config.yaml
head_dim: 64
intermediate_size: 1024
norm_place: "pre"
init_std_o: 0.0
optimizer: "muon_variant"
beta1: 0.95
doc_mask: false
MLP neurons of a small language model. Each row is named by its layer, matrix (up: input weights) and neuron, and shows model dimensions 0-127. Each number is 500 + 50 x the weight over its row's rms, rounded and kept within 0 to 999. Numbers have three digits each.
A block is one neuron, or neurons of one layer that tend to fire together. After each block is what it responds to, as a language model described it from the Wikipedia text at the highest values.

L4.up119:570494454487437534521547503367479466467429549461533534505596483550537456574481501561480472525541431504474542540500475524552503409455555496586455516437399596485470550532435565590580432546524462603539489494621433452536502593500511539464437500541396559460573565488524494403480547478426490527524493428583459527381536525526459568463496455501513466480584478502463460543461559523500427418389
Responds to: Mid-word fragments, sentence-final periods

L4.up567:546433545578596452483523469519548522499491449557511482357512414581455544499486535521513495501420469593526536466480486478537508495423432549416423521534498426590507504471448532522520405539531425520560492449576654538556522597525481505522537528509538516452471431399558430525447480557477485520527532516566503479448477534600516445555497453464475406516490496527595497584500395508455483503477
Responds to: Conjunction "and" and word-starts

L7.up43:547541464494448469515520509493518490583545523511427427518484525458549523577530502420555563534465477518495480494561485555468484494533584448443498443463530598572452514512504486453505484635507498429494516442465543556455470480504495587585441407489589533531512579519443447502498562554477512588498463432422386522479566443616548458503488373515490544559481434464481433610521555440446473408483
L7.up70:505528433419451564577423446563539488404499512494518516485484557396514587389579454467614613446484434559517510503542550596590454530536514441446518488510390527427540493513506470544512487496512501558501411570439491545514434520507511471509533475600463496498557437576540486522499465569509553426567522545457550581519498532454532540494466451533472527460540525451486527479430517428417462537581
L7.up302:463529466541451485579485550524495508483568440537508445461493501546423517482485541453470682554503421530568461357479557483588497502535512480441399412503495538547508404457453471434499590550448495568529499499512419521436502473501516497561493493570511554466531477499532471458580496552513589446500466427440535478436549547434545452482587528523483569518492475549452582535506571546349497476541
L7.up376:546414492569429509449499501522524444584474599509522446501573507487479515523598518451475504501533469575556529471518515484432480517479460476458514462528530482495540451473479551402543518568435479538443516455543524446436462524669474478571451401459510494510487440428414470509528546557505490447477559512441490330526534523515564515524503540484454437454505496505485578520477532365498460590572
L7.up423:494503443528524410498459532504609516509453538432415526470396477535480534486552468530451497532474527569577542450463533523449550515521504512545488563489463471453592506419482546474408579517500429517565510566570554495532522495527564490673525458487392558517504492418528467548579524641617447574485541485452540513439527393485486487612416468481508526424502546417474483528507425495539476561527
L7.up561:510437436433532485393533518587492497502486563606526584467520468433473507472458493455467480437454418482462547561508502567490387453532515470470521488393578565454579555553528580437461514608550547579482471512478499471472478541504507459570465442432508530506476444576505414508538475510520526542588451454538454545442459518498498504519494447531526514397477520482464449530519493505418537547406
L7.up716:492531470421473475476567515490542555564570582505543469525448532441461467468548552488548566566487447532515491542553507629457499547493601491455337452516534467579541504533539556474510469504507521537481477443535478486467456507479464519527436523515548405405398489521494570485519519509528537586521512443464555426451581479430479430458455541444467455523462487447532585449542542375469535442507
L7.up774:528457463436498543453535520577488511517531480384503498532529536548430519445546433395536549456555561530515510457568483531472480552516593480577493475513542473441467596472400598494502526475510593405472512445544519532428545482548465557564479410466447533476511502532516526435502517489567437514583481406477586549364539532562566560532482478458442424523523549447537472418498515516489560568566
Responds to: Clause-boundary connectives

L6.up221:551557496515548516399484500473473515494506461460501517466517542548566558493390589533500447628473531436515598458475500494420541455460439558458479451491515570553468415472414476476514547456446545518478546544500424468438509501598532393578544425533573485417473494522538512485515571554564537512478470580437523560478501478445508346509545535502539519412529537533459578580596543460488449521566
L6.up286:472522511441500491542419536527455550523520591504554459570452437576499494499480514424562562464451443503474476476461438522413458556437481466491460469532499477458481497470388468590524421513550584550565470530552546462420561530528526454516526405537464513433451491521495446565523480482584453601576443412490489448546519474410486491619463456512565507414492504638463525497573504443434497536461
L6.up442:443493408475523443469503572529526533470503515506485491506430530488467611485565536499531520488518518486452431452515609655505489506517503480589451516462515493535599453559566523437385451578435445436534489456578521520461510556571469487491544540474595553558406439495478470512416473525478529424575454453457500462546534577576565497510489421497470518578478374412426561513477455496607573543519
L6.up557:519421504490493317529542534417521469479589481464578439525490530449474400431473459449539606495550507456520477452517560533470470503530558526510482599443544577441585468479552523395609471545448485518441458578539519488522422507607446567475525551523532465504448537521435471580470554500424574515495451471488549388487520492498467483530519419533555523555467537552545522521531630481561490487531
L6.up739:464473426527487397482512504453429513433544478487584448541551519524510396439580531598404518539478568426484414427526528537523416517454425528485472420515433430536500425551564559489453536562374430515416501516555478494434499511586490446521554538552560511602435605436576554574552471511464448557511539441547560498544530475505464578575461583392465506496532512515465577553551534468463502497498
L6.up769:477491476551497500411536459490492558420448519609524469467524511543539552520508506488476557440497495485534494457486527539463494542499596520501504464585439612574501386533456566434435463607485539445444523494561522440498514466548491465628508498509483488496475420485510542525538537541457491507467515371528578487438526467523497572574423571459496457537542565491530532584523520530488458466575
L6.up846:488489504507449494423469420561550599517455444435563433605588488554543489437506494516486469466518548526449573465503491493533456554424623457445502445435477454561473391514441511458557417476503421396498480532547492429490487523534494528629522479520595502445494524530440471499488450560471476437535466519421467541523509552449552464508480429512535454523506509531398556531416492423579519468506
L6.up947:447470509447538466550454484563510489414522554526484495448428474531485471463461513427454474477534562424494495451453477502472513542493534444573515392491562563464609481506463481537455497509512615511491474607576508514433408607552414510536445393534537514452519434505430469532553497463556516613468546514487542579542455499506657552512547483595547563512499491563489461521512504468531442446450
Responds to: Introductory-phrase comma

L7.up83:504523499469437528596480551564557477489408516544558464466545494421453511498419543563501504471489519464579500507441522452523402508470443541495451516471455472533479416492488441428517612502502528397441493464555539500464519487397532545542560441486572548461444526457544669499407531553504639465499455428479587506495547551519521469476445537471566515509512489491594558487472567391552491483503
L7.up98:462456422585454456515510440486470429534473462539550518452516624601553508471458573543463634454415535535489465416481478575453517446465579447514531596559505492442459503558433506357454518569556527513423542546553581464541508466491446472533526475473531534442467526497438484478449537458510524463404470432535413528551538470491494477484503482545528477444466411504561441540555533551531507429476
L7.up220:514516558457556525635525362537481479484593510458507490497555465521447512554463447453514515366523489509563527464513469520493456495560558440451488501552466396544506456468540534466461494447564480593454538518463498464480513428455475588566575446513523456560421536502531538483505485558468451472473514451570527522602518539504509521508434439609459467545485534575496529555473541436548409471435
L7.up251:616526440432463531522447541450578431435501528478595505512530431495549446628483465447519555521472511508554446490500529454494441491560455472493500473551429561368535403475437513457534594373521444494531531478410593473550563478407468546452509422561482501506486534566603534547511495516533487472494526549564487524519511542561544406582484519484390491485433588515464567540574576528536558519507
L7.up344:512506520539448501497441526502492484499454551481446565504504438547462522481594480470479404466541522489499375549595437515427335438538484605560431493503468417490583509563481510463526527459561539535479510517488519417492555530432483519501396454437529487498422513572484545587553458502508587447484484442482470466524478429471428462494466427460532541553444441466441493466397546481568478519477
L7.up471:547461464634461499478484498560511495441505431511460494523494457490516461549587630537480434472527504466449454498560489438445441504455501551503469513527421506491532461488481533490503641448536497526500416494391516451515491478497491531510436483500495607573398468485591552503475525484470541582624553466503517517496562590525408425518411391492411487469517561417474519612487454563579452490500
L7.up494:489529504451578469539548476486487474536486548450467399541547602494583535350544480442535487474503482487478560492519455453466468461575444547526447538458450473497498531560453522363524588505538435536513506506476531484503553390483526557550461475502538604430417524403452619510452565541466541547490467527444468469447533601535480623517495481500506492504529455518530554509433468498485459494476
L7.up908:564483406490444543569389520496486478594500483512538370502532444458548506524495580568502518504583485494453500517493533492548527521478476502532521545496486550486597525512547599418464533472559424557492449489383489483537539587415591512489522506447461608491520421462403533488500507487511513490542573500560539516480473472494498475487577523504525516502476506526547567438494483596470507508493
Responds to: Sentence-final periods

L6.up63:554513584545479519517456574473502511443492509521512380478417475553514476517550508525447515473590474550544475512515490417546544528529476438479599566524484412508483410552579569435561564554588457478460513467536459582446533459477515507564451504494443477552429569505396504520541538420474415463466448540581533405478559501511482510521379541511519497490498411494628484540508556479459482541428
L6.up207:532451539511481577487419450506562536439494531403466502550487526493497397500562482399451459469489554494460455451604528558596393492497516481491574514542422599554442386465455506400509444474553477603570416463504508447542496497489514507539553518537483469514408505468466457508436562583513490544587536523471521497458536491497458394498569484506510453436472495486430485482566553484395451472507
L6.up488:509564525478485427467541546491518501461559551530458592495477502518568505573520481534476522501480557513587427518544483388429532558467522448560392634463456506519569528548505568377455540472472487513453442491451514459513513463546378567468457592425513492515518519516528539527477467474530495546605522464494481480417559607500529572544552447530542511458470492469418461505495569522561416452506
L6.up531:368415464513512493577437550464558492455410461557432469483514466435574507540587449578482515398499448545480595569479453508522518380516460459493379486509537481469574480435469543441521504530537540551570530444443480507419494465571521533484559366471524531491409527577547571503544543507491550445479522565533519500406461507544513540551537437587480564458555523442437608477430543479502512525451
L6.up633:466454448529546457522480584494442501505511427439539482497534534514604523490555513429477539480472611500496437522604488516463539560550570568582496388460572474521487517525481576378449478393525461535480434593529603476424532488598490496545538586479450522512428467529479447506536520554620513527523599503486482496492562530489470441509537427553509557553510524526458506477424429578513383551492
L6.up672:537455439546537572451533477460510539591454563517535463454534471536509529574492462476431543473570531499505423507466511487553541449489585475434402516469462448510522348477497670411503509565570504465453479492479496454569467597533504519486414451515499519517457435453526362502549568420488553582454552448436488519424504487519512440500551413547500482477459500569463576554484457503543460492482
L6.up679:551432492445484491486513549464524531537461477499484420512554426547503573465519477488575529507497431492535442574579509522515541459512460446489351584485516508468489391542520616522479402458415487537525566522501558481533534605523451432414534506482540513502488377525510451502507523597462538447490543447425508516400469513457534541515546475622517488541498550534443530531477448507466484544501
L6.up835:504484481539458415481472488487571520437432479492542487429512409445512478398486484461474557474440407574488430560572526462512517508488592425503461649457465494504522532553591453484605547466473481477498545528497429526561496450538447561574427483460574486492501565458532419572578530453463475514485427467398499559557451569567499484565480525442448538477466544490518514470478413534632495506546
Responds to: Clause and sentence boundaries